Part of a small language model's weights: MLP 640 GeGLU.
MLP neurons of a small language model. Each row is named by its layer, matrix (gate and up: input weights; down: output weights) and neuron, and shows model dimensions 160-255. Each number is 500 + 40 x the weight over its row's rms, rounded and kept within 0 to 999. Numbers have three digits each. A neuron's up and down rows have the sign that makes its largest values positive.
A block is one neuron, or neurons of one layer that tend to fire together. After each block is what it responds to, as a language model described it from the Wikipedia text at the highest values.

L5.gate16:533507484505478512515473523520500516540562413456551487543478469556555470459536519523526527470444475510499547471456581422485491426463433511510454531535570490560568488521472538495516528472466494428596505482508581515525465497444478491490459462533482597501518475494455534475531521470545485480
L5.up16:520454512479522539520505476370520500435464477458457453503487522435505500481498512513549448402536568470532476489485474552506466563568505463449541519590520503475493527438534532480561544552519444524461488495513390447476416451502533512511472501510447477484497507457476462530534520523487492507
L5.down16:481560508536483486471467483565491531557525446505558533551448452514544466552492452530505541540500475518424497541485562437444522381474419524528435515461485511548451462538517512557476384461476525479573531511531565508510487477482420477477556499506485456530470489535527486466504558466477520491
L5.gate316:405539523576538505496512508436519546505529544526478445480524547601488512513485523549496566577557545519468509479455485430463472568530458507534434576527505485593501454467456423450474593495502497547467518482527482539523479401528422484614517509527460498444529488521469533470535585459531536472
L5.up316:537484537473508538444437509540584453499460488450501505522467528465481462422489459501527494466486406519491507450519458495536525549474537480427545507501527530514509518452560536457501501468440472422518512463515519541520533495469463565460531534471481548529481595487477560588474509560457488551
L5.down316:462514442535513509513466501462410513523565525567472454515496535550541506474523545526501553515481521508531488484461489398478511526529461488447476481442424491558500509487461485561466524474481596565513489457517499558494424427522534517522603505470591506538487552505482446457443474477513517479
L5.gate416:481519475489425488494479529574469499546501465554543522497448422512539414492515451528532556517522511522525593584601520514541530437476500506507451444578485508543541460500498473437504518526503449514508483486537506450498478477497384487541440471477454511482561465543436504546463533467547558518
L5.up416:477459459507527513477464502398557515508534549522566535501493487441502521478517541520484488517462487545511520524545458484469429576504522425476433509479510499510456546560465628528435471549512480457448528507494456497499560461516530559482483506529488466493499558500486473496597477509525501452
L5.down416:572534459510495459534523462607426489496483428521490576483509447559506469510467422505521514468514528431455552558486573511537525474506471531518553517441488463471508465460509494502512573492474518510546466533511539491571461519503486486481499580489449491545514456546475534506474517546530555539
L5.gate423:477525464499483528511457461524519481462512498421456516581496518536518459534475531565565538556488485552482535504580555504509526516487501500483441504563493532526557547490517440512489502491504455520489540501474489499503500489451435552535493539529491511499514487591552438525474483604547505513
L5.up423:497573508506594543510499461513509515469508564437347488512456482490560480486496542581558525524536455580555523591535508477463470552453497465455506499492483488527533560537516528417538508526545479518472528541494538441539504486502464527514505517539530471487503555518544487597429580493530499514
L5.down423:555494523469502466570515490489507485541501379530493531522529500538551518473490458536448499482567416470541440500406510583432500484446477466480571512456511496462522506519490590528473528497531526530528544510536525526505461546512531542522603506467556483476508460502503550552455552438458472521
Description: Numbers and place-name starts

L4.gate93:486500505504508527498575542524480491522498500475510565466460478563545483481578462467527473475539552476504553436585446507497500525459566477518520484458441516571449526538455491468433493522455535492503496462522496531501501499529518513598585478509460404579493578555476546500514510474519486476
L4.up93:477518522463508534484513506544459483491446534479476474478467518532465494472537459477475472416468547495552536485549535549493521468420519562547511437454470481566450508570529483472463517572488493511476498511545528475525523442559475493492470393539504483532452508560452552536453525460508461537
L4.down93:534497497452482514485477472467453525529517538532492410519590607511458528523473487492478497474436521534533502518428523445512488507484470491558483459523577404512534495501512545533543499463566513537486475527415520501505525493430496475554460501473524543493533460528504530479488531503495500537
L4.gate100:502453550528433491480529523495532441489468417521473528538509562503466533512459506468533464481541478500479530459619503476515577477532517493525359547509514484515507406474508494486499460564435555502473540488504484547539516469501456497592477536555496503522604531477471510508466501433458560564
L4.up100:508553485414578515568527527502451477483525529495418467463561483518522591488446534563525407505524453477498435569495448500512480591542506532506517518483554480529562506503481462587417533469579521493490546535533432503497463464475487515443453489489502534497448484551492474479437433535571529518
L4.down100:526481507521497485497420501530537478471512444430484535503454495586529493466436481420476514487474543551473469556459474511422511492509515469510515494528540533529546447485542597431499512529533515503415505495459542528446483512498560483496516534444456460537544529472464498555495514487521523538
L4.gate537:569489560463468518533509458522454574498461498535438565510527580512531502501475557481531440483473474428493465476458471492459495465478509515531449555499452526555497479540539505517497546471508491533499489499497565509544573463509543476539589482547440490467559476518550532502533470445552548552
L4.up537:546474583451463521507517471538483566486471528510445545492503529500535477494437524460443438473527475465574477551481492468484438468484487567553461507499498467501463471482534480487417495498525488559434476520528479438538583444553594445579499457485473449502556506523579533563493406408534487596
L4.down537:487486584479485510467480490485505391458483551483519525451477476513488487454507463510464512515533484559502500542506533509535456490506425478540455445505500461436484478479462468455455488466495495547489576469546497516494511505411543513536449456429640485495472464498521547489477462525476448589
L4.gate570:512411470501489514496492519490533592449489541595470457559558451547510470577442533470502532502455463545459539539536520451460562527586475525576422489506461523495460514513521497540568524536492528554538535474518518466514474463471472514453511492491449514481513423596542570525505492495475567526
L4.up570:574441520462419548565463484457467451472492508465475474462592513456508499549497472534421553436437537545512584443521464474440509537511535533552444481435495536558459518513549515519517474511533484513526513534524522432460563438581536514463550442550533509502512509558501413540469490494459498532
L4.down570:552500511492410526537494467491487401539452481502464529491442483572502471457463525490494553506456521493531499483495498487511457507521540502466511449423465533560501510560515473510558472438457471604544497550541551533501566455567537534515503475533516550441539448524475468526497440501451492491
Description: Dwellings and social units

L8.gate461:509509449483458536489513571505498493484548444498474494508478515503460475534470498483526481490478446436487519502441511509505548449539567508552462560465515477498572418461537446442463547521406505454544551460475527477444497406513502538498455530468495496487470411484460447540457574482512518531
L8.up461:422509529495483478568520544444501482437578473508450494518506469551471509516555491514428490507472488483427498458453565448468617421571500417566490561573496512526595509450447502540541484415456519442513515471460542497487564496414534521511464568517496552486520438465501485477509483493541488478
L8.down461:490519497536473488485492415539446536494514500519413484495442520437507554471497530581533555494458437511521485514467467483394460475481476535533455541513478459454458561515513494531510430542491452525557499526478540481408499471549400549514536559453550472466499564434539541495537604439470503537
Description: Quantity words before nouns

L8.gate207:464443511528475500491506483521563534534409539466475466483514494483491535508454535439513517520455439600507494494528497437562554516449476503564482485547594454519493474517504497488406541470501467509466486487505471461520553532390504515522450466459475489485471528548513440619487541487424522484
L8.up207:519614468526487555498497531472541447454517522525503463450483466525489496505467559454509502557564484485493558487518504466491552473460460420505422480566522459503498479436489457430441502512536520466521498559463549544490402454518544531434492512461481497534483469499523454460528434467539511481
L8.down207:548492496479583454515565474498575584510507456438521555441535470513486489545463560518518539498472473596485534514533505494579406492537520435513510511499534482544482577493451548530468491498435535483521546403494528444469505459495471455497457503514527473461506518495538522498519522469454499476
Description: Role noun before a name

L5.gate87:600478490498468517511556583452532502477459498469522526558496436461561521456499466456441501474526402553442526462499508490531523468446465487550528542497490545458507518500402586471436477519450605488436492475495531522477516521508532473510519514496445533503587520499456519539507496515428478596
L5.up87:473484502505583522437476555497541451476459479481528554521516474470552489356490509555419541396493430529513489510575520543495510510512549523474486444458458461469483483537459574508469486541473526471464461525535468453469541495567533504486493528520492533527525529442420462517489532557482468562
L5.down87:513531524505597558469485510514512441535480490512502511547544504594475433547591502548520471483505516523480436466500481501444525536522545523436448435580535416498510432524403502520473550449543474500468450561546479467546520471504530518501523464481530511500441506489525444496497471479520491501
L5.gate186:533413427439481523461502424495538500456554514493513564554558520482475435512566536498471452520478475491536545441485523513536488505489461447510501508480423476593522500492481403451391534537479542501496520474523525561511492519483448503523560491481467524573570566503605507510555522457541510539
L5.up186:538402467459496543440513467512532438470511555537484545573509536466524503478543467464433435453498487466569551499486511477538468457503504506457567484556479454544470531502509435484429450563508485495516481459540484515516549579479526481520501447523512488553592559543556491499502527507514446540
L5.down186:493568604454467494506512473511476425484460500559516505408502588501509597460471487519467488417530474484543455574449488486479501452461485490468449416546538472483482497553525569493503472538513463502464556487460482463477564532477525462561483499534557419465566434548533528512520478565444523495
L5.gate258:530442415477482494499531492446487538503495518542462549541497525541496533487549490480501539476470429477448550420432551542547545468491512517479524599521492523505466466477519595470505505462491570507459508474466511491537560508485425462561476496488481491480476545516481504507507558479494552540
L5.up258:485478441475430485439417538501490541490533574518493505479438520496464485490506528491476595437494446488539500499498560571543499414501530579413527485533503446506524493535547478462447450569476508521481487499530451404542533554516440503495493490501468542524556498464471469551456551565505466560
L5.down258:471485616547471519445485520495512519526489521535496475474389454441526442537544497518563534551509526501519506549523446415435501475477486487527505420542558438478483469513467424515483519549484480522498517442512471465465487550393508561535462482446499530514563449436509470552464497542469484523
L5.gate425:527517512518479473402562510456496539509546555498500494523481479558549536452485464465451496495488431478478634548504481468530465480508442486475483468529506481525509530449476502547481589513465519513508565486600540502541480543483488555496489497468489459495525503489483582469414495527532502553
L5.up425:502508478553474440410584521499509506486553594460457444556457489468590507514526445455407482403492400573552499546525539513520473453519505499459545453525527463573405514462566528568516521524481503494466525498523523448518555476481539460490445496447529478517535517497440511495421502532465412505
L5.down425:488522524503526470539493504522432547502524532555428459521409524456506463554573580524521469497479501535517494438506501542490559544437522444477476426508552459503497499520448496489525465531495522511559507475470538472471525479495484499571497448449557436509541508556504424511447501536450453529
Description: Head nouns of noun phrases

L4.gate39:481502471442517541522495521506457426455491512460564438556438521508467496400500490494447490503530477490531461521488575475473508479488523498486418496518540448495506520454496499497462604463488398488542458518538530493497550450451497476499556450472508574516444532406457427502500551510521525525
L4.up39:528452453447544507563463466427505514519527469431445411483496516472548531513549501527455529477427536560503480485524546526467496532494577506443501490582542446534517528507506456520529498548543485542492483515483469467552504444475509477527402499495482495464530512469532436534538524565524479498
L4.down39:479568503572522547520484479575492536480519509556559494560510490543520459473444535500537468555527463443485505559439558431511529460494475492519448460437515529512479473499485538527490537457485516530520519464494543502460465507541483520478557505503559489556449471496462488440474524458538534502
L4.gate230:565517576449518475541561501466506459482523463430520484522588483532457482535572512535488445530492539406517460478447536503567568419454452466473513484470535512500527511492502590543459492528519456562544466426498461469504472531513548511465534483511436497450513419561511466453489483488546505539
L4.up230:506434479496441473449454492506539470474583466508424438572427516530494489444505526463461572490544459509517541563514557461526443537512480488527504479566499502444508514520459407492527542474495507441491561498495442499484522512484460435433500549503538477443451572507520506538539489553465548401
L4.down230:547512493541532518571557485447484478529401474476554534427552431479550462482542481527549484576473509531484478490511493522490565424439512524461516517422530475526534476492491592521520489527466474530559470517559524463522439488492517528539481512542441535504512426467501463438486516491560490535
L4.gate244:460544508568487552508526457461465512427494471476518438607529495492488464532521588504511471531489587497548511438477524456473466500406512516517454505479513518502528538529488435475489525464519509539483519458538451414464491472515507497544585535480497483428476508504553507476521532416436584508
L4.up244:563496540525507476487474517500515530484457540511432476496463505503471531597494578475490548475413514495503399507531473492486485459515498515553488548532511522502459438459527403467465541448528503480505525555442415500557560476490516455516441487464507531443498445420466464468484461558515459464
L4.down244:411567484481497552530515482511483485505523453488498474520494560444497513485512527552524465501551505579501524453469497470361543496461470483484499510475511458535545590627510548517536520507466508493475498447504522492439498574472481512494538497532476466552484560535523468516529546476420592534
L4.gate538:554592479481527560505463481459524560519541395442519432492507415462514492468500579567485485527438514530495525524496584468531481480465521506522486496518517491547430526530534541437529497500494513433537507522494574474423473467504504443463374456490467509583492455512437490451540518491585517475
L4.up538:551498458409479486531504536468546480464513471494540507538508490527498544515559470472454595453534548515538458494489494489527461512537505543514544545551433482484471534432432518647520490538594497473520515429542501544459407516427526492526454475494489446506493478459510603583497491516589444479
L4.down538:466519544583505571508479499517455533523464472473528441527563496554456452504406506530561484531433449496467558538471546461466601412468450475491441538485581512543534483568511486416518533452453494487558492556495480449528562467511511509460530489560620545538487482571524471458525551479503549566
Description: Leading digits of numbers